From a checkpoint of a small transformer trained on Wikipedia: 4 heads of 64 (1 for keys and values), vocabulary 2048.
MLP neurons of a small language model. Each row is named by its layer, matrix (up: input weights; down: output weights) and neuron, and shows model dimensions 48-239. Each number is 500 + 25 x the weight over its row's rms, rounded and kept within 0 to 999. Numbers have three digits each.
Before each neuron's rows, "fires after" lists the tokens most often just before its 100 highest values on Wikipedia text that the model never trained on; "fires before" lists the tokens most often just after its 100 highest values on Wikipedia text that the model never trained on.

fires after: ".", " J"
fires before: ".", "hen", ",", ".\n", "ith", " of"
L11.up58:498479464487485494552532501469497461486513503500488545499457431516555515545498523478487492481514476490522506496480519497477501576488456467523504489480496520503498482492493492522487461543488511471474497508517503542495477489475516498536499489485486447469508517540508517531473475552514478525488518515486515485478502547518504512460472505464493474487521524510478512493514519482465511467512448521514496522523489502491514461487535500498469537496516495487510483520478548459493485497490508526509508501478461494496469539481526468502480488470528552510559547505508468496507501457493533466
L11.down58:492493503503494447483517484503456524488490515535514505530486524521545482478506510499508476494484490491534447493483511515459556518516515513524519496494480484515514459525487472507514518514468517538563499496504449520518457513506490486493499501496497505461542528538493511502486526486490505508522519495460547518486458496494489542470510471504486493499561490483493493518457534471533522501498474545546461509486507483536454454511517468517503520495485491467480511513476519474506443520536516491485504496447483504515467522508491496469489516523503463486553573510534446516500539472491511526

fires after: "201", "200", "197", "196", "191", "199"
fires before: ",", "s", ".", "–", " and", ")"
L5.up861:493489483515476479487540502504475483503520501498503508507490495503463501506523470476456485506432511495548501511529507531464506474499503481514469495478478504450500516495487527513458480470556466487512492470511567537497473508499456463506525500506520487467475480517503499475501482495557534502485544499509484538501482496484494483504486503509554497533491528485476505470529487483497498495545544441464498464521517485483528503509514479514426507472514497492469515514553511512474497531497462524465512519554500497470480504470526516495514490498545492504504511494512479529498488523551500534
L5.down861:483516560477488504492507508453473510496533509448503493497489476515511465502514481498507477514470493509470505502487434560500486492521508490481527535485509476504491531481507568510520505518518494521461473534526469498525523540494485506513513478517492500528550518522495492486496500498497483565495470445482507504524475461508477513515514478526522482512514539488478498446547490537508500516557517512483494477520533440512478510486468515474505517495507447527536520499502485504520497526533487497558508495479511465462528478494508503492530531488462530512482528553512479478529492482470513470

fires after: ".", "201", "199", "197", "191", "196"
fires before: ","
L11.up294:503470495544477505458498501514467479495486467514448459503488487493478538517525525539464468504503491520535530528531492532488508521518472498497550511481546477504462472497528507482469517504455444450546494510505499546467473542493546508486514495518479513509474475459524490544485489490495480455506496490453532504492504506531501525504507498490471496546516492527482490462539528531532480497499520505541500520530506534468466484511505537476467512550528541499501499483526499527495539484472488546515471485473516444518483492532466469469527486484515486501520511533464493513482512473538519520
L11.down294:535480525511499524497513482503481453453496469499438432500506499544482517533521504523526483541540508503508531541503493537489517511541470447513511484511496526520468492492532514520512494504490488502483527533541489518488452509493515495476474515478437483514501474457513465502459493460512480489528508493481525479488492528480518484513496472509487487518477484527526514486551538488506508482510530497483512505514552517458503503477513538507513480552508503476487492476539509540493567493449474501539496523513514514514476516525478485485539512502550464483497485537506463502491521506497521521

fires after: " —;", "/", "he", "E", "ird"
fires before: " —;", ")", " |", " |\n", ")\n", ";"
L8.up505:481512464483526472500463530514506486469514487452516528555494489490518499532516516469465570496488498473495567502523482493511511500538482514486496493504492544478514500510464486473529512459450499496528472559512437542488506476538523512504520478474561469476495466485486531468503493475481496537468480511500469513494519506508494498491551515531505500458528510499459505471502501489506496495533501491517527505531450475511526488509542499479497503528522494432511465513546488538496545531508492509507520509528502479516505504479494514505512521483501488507497539495466512507461528509529538481
L8.down505:538472511500507490501512522488468563486499500496489487444462482509481488470506495507507488474494481515471520493492480522516518527525527522469494526503497468463485501485525529513516503565544509539496455493481474504513487510526480492478498486489513478500489470504526486471498512538510518490508479486511492499523472531507470516470526516537500510495512492525489510539507456545481503480487505494481518488458486495497437467438489517529554499530524470559505491517500483473535534502472486571497486499501508477528451485492476528467516551532501520522440556466478507495527490516488477462

fires after: " "
fires before: " ", " −"
L6.up307:477453493483506500510466526526517486532499518498486505488464489468461473505503527492530486487485499527489473523474468507469491554461508535542511499505479492464527463538523525486499508537560477475459476520468510485464443510495504421493508505509525501516491445446524514500479493465529518529480540520489528497521505492570515465494493489439525494462519525546511482471503495504537496455458522545496506501471485501509506462502536522475549511500489535475475506485487491492509530495536462530495494532514512472498522511500476475475498491493498498522471458498505499496469520507518542479
L6.down307:517488520479507484495506530487496523480528486458530505506496478508497457474463475482487502507468486524529508494513481473520527545511526490482546524495542465504462479484560509488494490489499495527507505478507445502561534496516472541483541521498496469474518501453481505485526499500463545493507506476462493503497528514505421526501490493523548456483506508509517478501436540506536476450498535465498502540498493504523481506528484510476455497511510516490499503497502486501531493495533482602525523468484475475549520509489484558495512502472469475490474487505483515512513506488530469517

fires after: " ", "0", " —", "3", "P"
fires before: " ", " —"
L7.up808:519522454472495509529540504495528450499501495494537540466489495558495474479499560507491488529504490472452491487427501482501538528537504482480494486494495541508510468463461492481517490495500518479494514537559499475508507446491488476550537496528512480489469517478508487509449508445481548493537496520505472488500465529485520482501552518466514478495494485531559494494489499545495468472525510495529557524513502513502496449502510516500495537489509507488538495504488501467450527552475469507476496505529494454529472531514469511519486482504498504486481473494500460526494498468502473517
L7.down808:520478490507500503529518475467504465505512542489494479485494523458494533482503465517491503467502506465546508538475519497518458502472541521438532512477496503502486479498507535503471481508476542521487459508494487513519518509486505460482482492480541516503476491485507495492524516529487504522512509524520500527481493498468527496544465510506519498494529518425462523496465533508504457495532505475485547469472515488473497514483522468483488481495521516506561498495487496476483550528533496589481510504522490540509480484512480467529531494536517518514484466506463520503488514522526450523

fires after: " ", " t", "199", "201", "200", "T"
fires before: " |", ".", "–", ":", "les"
L6.up486:490483495504519553493506492538486554523465544508506505501475492520494501549510479510497529492534535490508490516487497472527486482449482521483538509517516509469546485511542493489497510501531491512514500471499501484472482481486560494424494533465510558485537521488476473478479461496479499474542506504476492537490496507492466547505533469479484459495490481500522518476474495489554481533514510466496469486515526483513489495496547472489475518493483487524495476486510492487489485485464465493517499476486534509523532534509503496528553466527484527536543490479528542496480506540493479502
L6.down486:478496501460457516482536483459519556515500526452480517511510509495535519552561502500492499487564455458459492464479529474481509480489483495505491508500501494512491504485512547534513506474546527508489495484452496530519518501468503482493506544485484505493533519521482483508513516458485524453519490493500530500511498529503483495495499507514533516496493474519538537477527511512491476532495512507525493470516415526483514503516509504445517470472515485524469488499515530447521507501462486532479532464447472467489495490539515494489517486491536481527458531524495465498556531494466534513

fires after: "1", "2", "3", "4", "."
fires before: " ", " L", " C", " A"
L4.up544:495505483560515508455456488510507502509517497497494476529503505507508511512511527477498494471505453505499483488492559508493513518461486521492499476522457488515461503513479472504513515537505494407498506518545507500461485543485526523494486468548536498482542518457463465498453463493542485537503510498529486500495494544481484559513489497511501538503507496539488461504502470492458497510472523525495479488513494467482483505526530508535493496470494500480505449445507479507502539482506496471509539534511434553519515509537502506486464505512460500457529538492462530507522509464486520516
L4.down544:508474514521452487506491531500475499493491496501533513497529475500529499452538458442483493503526500455468512502497474495470466525509488490508528520495511472526478470486515467519479484534488509497477509520539528468459481526491462533504507468522458527490527484514479505438485472488534466509512519508485492480513516490464499489497528515553519531500506493494509496530459519457475549506501442542511488506526497494514477489528519498428484452522476475520499495486502521531493496465486496526476519523527523552519480571524484502490479504540453511492503514478520482516473490466461522534

fires after: " ", "\"", " —", "2", " place"
fires before: " ", " c", " M", " May", " C", " O"
L8.up416:487469501505479501491477524496513476511503495508469475503502497463479514473467481465513480514496457481488469489486494536554557501503500517521502502491497511501498491472513470490482493512478473477480462482527488494494449505502526510515505477548525499515455471472503502469490512528525465483496487483449466482513497541496503522514528516511489513490490513519530490478510489503474466453494484489524570525456495475473458475519486512486495536454500514470525543520518510495545532502477422558496520496541458524544506556473539480435487513525486526493518474515519460514436472479490499454
L8.down416:498450479498495515486536534509522499509519523481521473533517497526482485476496478508479495498518487513507515500498525483488497547498496479508503511538492487525471504511504494505521468526506493472479492517540515483506522570528498494502495490510492487516502531480531510496513487499523483463519524497475461482539466504491515528485516497513518503468540498486493511489536497465454479513482559501475527494478487490515457468487488501481499509499488499471479527501495495503526523481474469712486501478520515479556484494477512484491513465526515517499499488505505495520460455485518520456

fires after: " (", " place", "ite", "idd", "er", "b"
fires before: " ", " w", "or", "c", "j"
L5.up366:507470531481513508484495493493475506485476428498428473540498498476521472515486507469538498516544499472484498492501479510503488529508503501524496563553522526531468553513483511503503541499532477495497521572515509470508479491490524499457462458446500468559509488474467474519469459484507522486485502526455494519478477500525513493562467513502510532470502474538507471495553527532478500451490491528493493475511534515507472490544537529494508555514474505486491505533435514546538483483474509490466525502450506530504485490486504507507501474504507513473474472498453475443505479507489506496
L5.down366:464501521484507502501494510483514474489478503491490543538503526503538515475520502483485534464519498487513497521514480477507479555493521455502453520490515516503532499489504475516565494476493512519539546486470475483452480502516547515484473472465498433493521493429519487494461497478496484446501511493524462558533514516488499499551483528475484478529495489517491518520520495530488535509525511549539528488486481506480561474512517516536493541499526483506482528545512522486490455482479525472518501499519499511543508499535499489488500458460489514500516493510482476506541499493438552492

fires after: " ", " Mc", "ac"
fires before: " ", " C", " Sw", "e", "ar"
L6.up718:542530501511495473473513514471486403461530482501505469478506478560495515543510481509521477496557509508499507493482505487536538507512535511512480510499480478500524528486479508469519415527480497490493527520493516506496521521475502505520493496513507497487462502506492471502524493545510540471569506506513493475496506492530433483507496479434532529504468514514502505489476511493478454461481543470478544480485512506525461512506496525494526516494494551506559525511480492480506495550490512503493492496532494503454491509525483512502540491523497505508514495442519509472511503504517508518
L6.down718:504466529498510494479480508512518502524525536513501471555466532502494524464499442499489485509484498486521520508494537495527492472493527512499532561480498456515524498527507464457489488492507531494495455514531498498504492521502467477434507467470501509518489508467466493509543481503504458508477537531489562519500519535521471504521469462535487503509498514470502481533512515520464543441494510480525529524526513479480502502465506453478521459489451552510479525454500478468496506479483505465484514551516463512537498507494518504493466520489486530567483496538490482466485512518474510478

fires after: " ", " ("
fires before: "0", "–", "1", "6", "s", "8"
L10.up60:517498499505492529491459550503497500491527477485491519493525498507474458515476532458481508490428519532505503511515490490469480480508477458502544522495550511520488533504479544466522467514516531537461493488523510499499560501477470506531495497501473469526470499503475506505494472471513473492548505488511480560438532494481498493509461502502512479509463482457468457447523526488465508535532444481519486505513481489513499480492533515505461504520481474509489510467558522495479477546493509518484551520497479455491476556486481531462522514433545522485485489494485506513548515468514543503
L10.down60:514518527496478465499519515507460501440521525509483473503474477463525497488463505487501502548526481477484532527474485508491513510472520526454550518492492475484479516492474475506467467555490528474532512472495468502492498535506488512535570535532479531511510456513517487472498535529505478520512490487540502511487550540477541497451459522492506472515489501511490497528497443483509480509546540537484520501465525495512505485537495509456481518482513477477478490558493494556510484513515502472505470523490531543468496464486482474502507511484523514493516461532477485478502460514489484505

fires after: " "
fires before: ",", " "
L11.up565:495541553540532505504484515506503497465490501478489435482531510474510496466483529519525524492472471517522481499503498472440495508493509514503478516485537528512502493494459519523513475501511524542478502518512527514459480523524501515506489525494443472495482462455509483524504506505541514505519498481509484487512528510489500505464514507502457512473520501522484450510549504465496438542491485543501462558512450508550482464506544482495519509503532536475492538497518495502502489524520541466491506478510443446483484537521471466536500502499501463471458501488523534506518529485508502496
L11.down565:476516544513506574493464505473486457507523459492516525501490470496495524489534474489468492486542495513484517463522526506473509512516517471532518465456466488536533546522454476519515506520494494497499504490494535509501509524482543498437514495516503473533544470514481527501486495488473484530544488524462515517523543511486467475522461501520504476454543458502520484539491526530513456466566504512474498506494514487544489521509486505494494513502534446561503483529533477502499494506464529525503528470490510490489484526501536516484527493546490492520452475520500490534484476502483497496

fires after: " |", " ", ";", " G", "il"
fires before: " |", ";", " |\n"
L10.up238:492501483543479548478537489536528541468524501520520533520492511480487534533524556519484429488481530508513512485467501474504517468464539488469513483488505498517516452518469477464511509499516509551469494505516489533469460535515479515479470483506485550459521472472468476524503485501501489506456502516458526519491520475472457514459485463490518500491499474480502509444527529502501515532484511530466480479484525473472501489487483505517499497455487517504547466485517491514495481515480506510495559489503525538525520510500523508476537501496464453500513516524521483513527550468517491504
L10.down238:495429496524541513482551479491496544443509512495577495530512481495460520563520485538532469539492513518470482528492515492534503495516555482502497537494517494519475480508477535486484524505492477463493514487503425519488477518499518514466491492485502499551495519480511480513484469533493477490458485477551529482497506467486464508483498561496496551473500481506517507472514475521477490472556481458475575507459521501497469474500501502543534526478508493519452507466467483548507488481467488489499496506513529464489491497455512508526511519502491514531486468503464505512510525491501470496

fires after: " ", ","
fires before: " |", ":", ".", "–", "00", ","
L8.up330:481489492475498509479531489486524491491522471496498528484473546503487503505526500478503507513463497479499490533529522520436508529472504536515501478498482503540531496548511452517485516535493475509487495506533545439502437490488534482492500524478454485534527467515549476487491519541498556517571540473455515474494500533479477492482519503470442514477519468519511507503503515453507514495508492522497533500511508496502473498516465478458491506497498536478560482509490490525523487479497542492486520462515516484458504411525531520502526531473480485536490506513511489484532523516497479504
L8.down330:481462517509496481514492490491489476472478441531484516503547527530507469515520512485461535526470471481513486517537475518467505496498456513516533496501497512545495450488484525509526497525479455512500520522482522450474481536527494490478446489471496493531555484527507493493538523495502512527509527507484531465510485490457492483474463553520528493484493460553522509514494474483491486491500534465493515464486476505474487482519508479435467517514513528506542488515459461501528471474520536510488518469550516464492497465525505493519474495490496460509509514489486524473528538477511505482

fires after: " ", "\n", " the", ")\n", " P", " D"
fires before: " |", ".", "\n", "–", ";"
L10.up1014:493531487439505552507504479478487439518497510470486490529492482491504558498513494509470543474508472492501522536514521455494501525475466541498486470511478503516500461528473470509502515510551469431496500472502488499410519494484532519485491505521523473524541523505507494519519530521490517490495500481451495538469511486481479494470553482506514532513492490493527524477493509487541454494498500529474463468524403529498486490508521505489505488446481497480506451510488496512492497448502488501527502492517535523484507472495520507468511472443486525517537517484532505493509506509518519501
L10.down1014:482481534484501517537488509494510507476470528479507524456508498479470525495485505498491501482506498496537530510554577498530531457508506475509473511473461510500498488464482468539504521533518473488494440491504502529481502469516501505506488497462495518541515525492519501507499508468489509496521512494478506513529498530433536473508509520513556521517503460498457465465491489538525471517565486502551460477517508507497500518486498525493510479512520479527451520514500463493493478486490469512533515488502464476489432487458499536490480510513459526522539570495508516462541520486501512519

fires after: " ", " —", " (", "I"
fires before: "7", " —", "9", "4", "5"
L8.up442:534495506478524481525546506562507491453518484540507489469470487483472501451526493504507512498480520480514518488518514493489500501525495500484531488493513524455506492506532477486491513482468540498511503493523466520522500453469505513504466520528481481500476532488570486537471492469511506503540514524476455525534479497487516458486504459462457457490502538488465498526496514519470518468465465492488518520476457488500487527532546516531494569527522507459547526529485479475495462498499490503507532481474518557505482470468480492504546526499488494526450504541471575468475486508504492509
L8.down442:529524520472463532469519474478475520493537502502537480531480456490516557429508485475497476484504533502481473472519493491530479498495544464495492498457478504543485487476509541465455519532542519491491494484511511520483514522516479467485542500501522526477498484539513491532462495496550461446507498535488490490502458499519470543514538525534494501527476495482506523521485489517423496477516525531491550505544484486489461511505530496475519509472500520504509509491491514533469549512519481483462501509515486511545521476440512498495525504501482473490472522501508527455530475522553541437

fires after: " one", " Ch", " some", " We", "ron", " Med"
fires before: " the", "ago", "le", "hel", "ine"
L6.up301:459494477511509520491459517483506496535509479495528536528516500467475469504514500477522515506510487490484429496485501507473522497530522476511488504558507473513541500478506488505522495504458536474529474490531504471518469497494487497478511462518537546517457498526497485498466459528483526501490505496490539511489446516465476531490516518471500501521482534480564545505485441507469508532433504512497489452519493546526509524529473503485458509481494470494493514505513532517522453484548523520492511501522515490493530487487542496514475457491503481505484493496524521495512511486501482467
L6.down301:493461514528480503512472513511486509469531489469481487491511504494459488503487507510515508503494528530497475495456522484526505541496526515463490533453504479518518499491535478474470491493499554484526476492499521502547505487519480504530545495493534537516473501494533551451514483472538474477502506477475493457545495456525463516567514482476468474524516470522508541535479476512484509480480512528488474525499514523463538465498511533474470487496507482509478495474494471499502527540561491526495498476476512481504532517511545481538529486514526525459474507443550512464470463472476518484

fires after: "E", "U", " F", "Z", "R", "A"
fires before: ")", " |", " F", " ", " US"
L7.up373:509508502496514475484477493490494505492556503469525471525497548492469479484516514494514493482476528445533518511481486518528487530506484538549537466554503461489492553495492474483474526486527504493507492492457479506537429520499501475534485506518505484510487523526495543469488474511525524452500461469516454505522521509453521465492533514557489475483471466490528457507478533494472484500520481478517485482494500523501514479539507485484461514493491477506520501512512515483523544504515479522520507473531536483487518480487493489512456499481503509495509519512465518524499511536463496454
L7.down373:506495471547463453522517502480527494514479432511563501491474487469509503514508464493489482555477516514519536472484503515521514516469485496513525486542485433469481532511522520496481478502534531486548491484476497551495472497521500532504466500488476509486526535548512551492501497500516524495537497481506515500555504501480502508531510483542466487511480517532519509490499553472502512532526518525486484442534506515473529458542530471535518476533484470466493485495483505499526525510487493482502512496485474515498504470542479483545447476460519530490459491491486521503490497444456497472

fires after: " one", " am", ")", " some", "A", "p"
fires before: " the", " a", " his"
L5.up518:523504487529555485492494529456513503499479489520478509498502545528492500479480546497490497493466489505481541493450547513428501484522546492471498476522513524532533525520520493486499492509485524464445436541541501489507511461522482468531483523516500467480466479492521541498503531492506511518481488482505517509505469525493531495510516478481554514534456549517577485512518470468492540545485500480489536485479516497516495509494499480500546505533465501524490513527497529538513500529490500450500485512517515511508475534494501544479510501482491555517483464497475509507433489479495537485
L5.down518:479469475506531506500534495495489503503512492509488503502504510534495511480513498513540504516511521522466487484464510479492538535506529478500490560519517481482536454483488468534487481495476486487504513499463471514476502534520493490492507534485530515499470485508506522527516484482495528488440518481506512530528482464493509529476499540529514523530432486497529527535530481526486541553469477518476488493502500513492482509514477468501500456543464586453493519473491482536503522514452518487505498463497468530531498496501484502504497467463483528524505513492558513543525492525501505484

fires after: " |\n", "\n", ".\n\n", "."
fires before: " ", " D", " W", " L"
L6.up695:488489505494498504495496504488510488536479525513474459532493545534517480511512512535502511526540519496552499486501512447467535497505509510509515497539559494453532516519479546528451492511499503453477505488449511503534481496480493492529489463474471531563495475477504484513501531459516465478468504511508540495526504495491527521480495464496548508508504529523505512477492493507516509453476509507482517491483540453477515467508468482536526488516490462490472508533502494496530492502517508528474487533509505515502519472498499486530495515457493510481503501501461528502507495493537480549
L6.down695:513518480493500535470464499560548493456515524462497520477508510486517540509485518471476529534485522498494508503500480492458449521499505521490478488483460517484474510535490502485506503466513492528492511540470491491508474475476491525495494487544546492510492471496516464484476511473485527491480510509510510495476545461490490449452546507510485497509504543505513489475473545499482490480495492505527501495551504523542518524499513515463486522523440521472542483483490529497514530540483505626481512474532491557511526483517525494545489468503511487485492506509497457495517467498500451487

fires after: " ", "6", "5", "4", "3", "1"
fires before: " |", ".", "-", "°"
L8.up713:511527437516517510514546479480529515465508493498529532535504574509471483523509486505547500477484497516486522509472509462444509522507461508510519524521423501523543535508474467498463468500493463481512541491448512506448503526474519448498525492506509532556489533496513512508497512483468481506452472491506512484528521473483511484493541502519508495496487503535492523519468512497469460488522516499524485504496519524516503506485511461569476553487531488472557509522486483511471476541498501479521479524498478538503512511530479495471481509490473511495484514521529518482528503475513527497
L8.down713:486517511518495539495511514473495502493508490514491547503448486515485497509530511450465488476476532525510503496448501516475501487462408503455498535516518498483487480472493501513512484504532482532525534518517506512435464491476509467477523506521524470524491484498531517499481471515485457480536506476521522496491567484519524465474555487468472523501508509482559545462490478504488426493498508452514505474533513534484505502476483501506517525524476514544533526516524471489482510523503468485496500482495460474451514528475492518471499518494511537451550539544464559523508536506507472492

fires after: ".", " The", "The", " the", ",", "I"
fires before: " is", " was", " has", " are"
L5.up365:508490541477496493490499492509544474456508483500485515499478550524529510539501489514509519517502478492476496497518520495513515511494500486501489498509538509517552516542482517497473509474507521536487498525513484539505491538509473484523500485476476496461474499495507503493452479506529529473508468481460479494468530500463476525491509476490510510470486539532482466472452455508530531492483499464455494479474451504475520535543497485554459491466470523514477450475508470528546481521489550493528536500498460478458510521556461441483470528460513499511527479531479509496515531488524512525
L5.down365:500510493500476477522522528517488530493503482471468489492507512551520551504501513440523522491466461503472474477508503501496528574522485488486461522467544492484515516497496509494504523490476514512476447474530504533504484508542483501484495521486519508537504538537515459435494497482524503477460480522500514499476515486506491472480533479527499514503498508461491523438484508499512532464524543490536459479493469512471499459525500486534518492502465487524454505535471454520518471531495506535482514494480470515459520491535500488495489498508506491501530554503454534521473542520489488497

fires after: " ", "he", "omin", " D"
fires before: " |", "–", ".", " |\n", "ing"
L8.up936:498484518524503513500458503511477525439495519496496505530510484473548477516569522488452532522473487467536509487499481521505503488482489547463450477521488522527501502497495473483449471505497518513534501475504502492483528460495519504495523476540510523502497457500488500471530479514479500484484487494441448512556481510461476493538497552456475486506525472493514543462504505502466487512537490490474484480499472443488541499500490481486501518500528526501515524482501503559487547514458504487490516483516512506504544475514503454472504505509500529511510517508491539538486467497525509523
L8.down936:506533527450473472507534463527526510493500443485519480519528504506474525493493547516542462522529523521495468455506523492477533495486519503502509452561496523519508467495498492508534500478557508501471459555479514521478477528490504513499449501450474491483507519480510474515500479502530467529524522478488532489523545516530508492439451478493538508461492520517484463481518481490436512466457512481472482456484509506510518470466483517506527477501514491501463463490511521519514491533559516484486481504505484513520523517478508544438516535493488492506514537499540537475507519468492516488

fires after: " ", " mon"
fires before: ",", "s"
L8.up888:498511500487511497512544533499450500477495512527477456511455490485484539491491520462501511487555519507501497479501531455499488480451479494504525464451491532497525517504466528545484505533498546523479497504493490473490544526499512469527450504506468493510517470483492495464481502528499489548489482519544504493475495504498502516522491522493447499504471572491529507480552491503436499463540548522483486504511479494503454476471519525472440498523514496512469493492492501512529500488527491507520523501468495450507527470505491520486490541507487512503499536522506503526508535520506517466
L8.down888:492543530473496545523496495492481536497497495491487432513504489524468511508534488478527503539439484423517503515464530547479500507514536470520483450490497479506503474499443493509536471498538522477503529482527483530454520567517523484462522520473478495508565503514479503473515513519537482502529529495470523507469478502510497493534504531506447501493532509440506478454546541529478473525560493534531491517504520465480482523507548498471485499499498498498524478491520512517504511486488476446485481515477517504470497490525462501517520501496460510502514560508568459483512514493476525533

fires after: ".", ",", " The", "I", " b"
fires before: " is", " was", " are", ".\n\n", "aly", " had"
L6.up841:514460520469531483497494454483476481466474465476512456518560493503510497473518466520495514462470461465487476548501461484486501520477486536471475511478498533502500486503519512454474493502490501489546498487507510524499473503506471514453507543528535490509491539498538448511510484495475522504472479505508483462515507508506517488485508515456472506515499485510489467481543457476550510491472499474547529521476502544522483531534504502553529513503494520529480500493496451529516543484526484502501514483490508497523495482479544457526466509481468489512543514549482520453503443514532499531
L6.down841:465525510479492512480508486574502474447454509516526474522494472513525533482505485486467481498476499481442483507527499486469482493495470439518494475496492485485479492525490503498523456488555520525463469491562534530494518539529509505502506533516483531495467493510493460485528497472464495510482501546481502493523528509513507529502444540534517486508505498473482484521522482500470497468477505481476474513501528480498468511546505487517484464495476522453487468505521509505521509544526492579490510502476496507505461501532524493550520498466520513506516509519547463490471508513504511496

fires after: ",", " wh", ".", "I", " Al", " C"
fires before: " was", " is", "a", " would", " he", " had"
L6.up648:492482472566461495476480516516508483519506517488538498464550507536471526505505448534492472481489507524437483496509522505523478513507485564500444478508512485468493520531512472520516513520507484488499461478503526518518517528532517500472495488495515505520489533513546525505509497492469502480479472503527451494498488480489475529504538487484503496473501491519525475491472527433464548527520491492487529489537494509486534510513539466523499509478520466502456489486491487462480538545508518474521491469464545485477465469499509522526493486477485542493499479533479558544533528499531487522
L6.down648:502506514521517469491521451482499518468501503538488458521509511493555495495487499496478503546437535473515516485500515516530478523485477442512527514510548490530457487503444521500452473504475463509538477512501538484518547454523486486499504510540521540487500502552495495502521529493468451504516469468525497564475541490503484537510503471512498502497555482485481571494478534509535498478456531522489481516476512523486508494515484484497470525478425517502495496480469477473515450492499510500515500464495515567535433495480491470491526488467467491515482512496493505489509497520521506483

fires after: " ", ".", " (", "In", " In"
fires before: "7", "6", "2", "9", "4", "5"
L5.up212:482506515496497528518515500471471517507474493460522522509512512489481462529494489536493481458483491506504547494478544497456487481457481493470515536453566490484521488535518503494513453506492484491483540451492514565496521472501530507503498506485457490469504466538485500477468492506501499485518510530487507489451501487511501479487463468470476534477501497519488515515447538530496507517503484488491522517517514480502535514467546487482462512522503474469476494504508502492437502525518503520531494491551510497441525500522491469463429483478529509512492509468449500505500511524539515507
L5.down212:522496449541512504517512487502484510508472503514490482492500476507509501477493480496491477474520488511480518515489539463453494521477492490497529514525549481507488489460489539488511529489458493475536494504506472528527496507471488563493517505495493504513529504544515478513500503523485462464518503532480549516500486491511466491478490455458512510497502517503502532513483508503508481574492494476501491481526507503452516482484495463527491476523500463518520507543491500478491488524491518688474471508498501467489510532525480498540488474504490542453446477474476537491504519481518509516

fires after: " ", "F", ",", " Division", " cl", "est"
fires before: "7", "8", "9", "6", " the"
L8.up812:500523508509462474493481463453505506436534463506488490435465478449499514471466471556544502501509498529496510511510477511553505462506512517507493474515472503534495554490488451524519508499493479505491505544495515505501498542511479514507505512505509463480469525498526524483491507486499518486506446487474499526493469462478510522504506491462484478538541506510501484517519500528526509531503453485525512472480499490509484540519475483483480526517556449453490479500509497536478466503517522523521490495510489506488524497509510495492487494535462520514451531507486464508474472510526446530
L8.down812:516481517466507532506485528522495509504525499451483468495548513501515564489540485446516501481514519510481490480505464555493530501513523538479477497507537477511505510533447521469542495504500508494504439524477458504547468498572542471508484462454492501511528465506488487503524487502532469527458435483503487491486522503505493461490502457507515551515529490475520531487466513484495526478513524512487485454528493478497493498482523532482504511499482487492495528535475503498519480507522470438513524495504514445522511498534502517509480507485532459489465521512528502467482509510494515474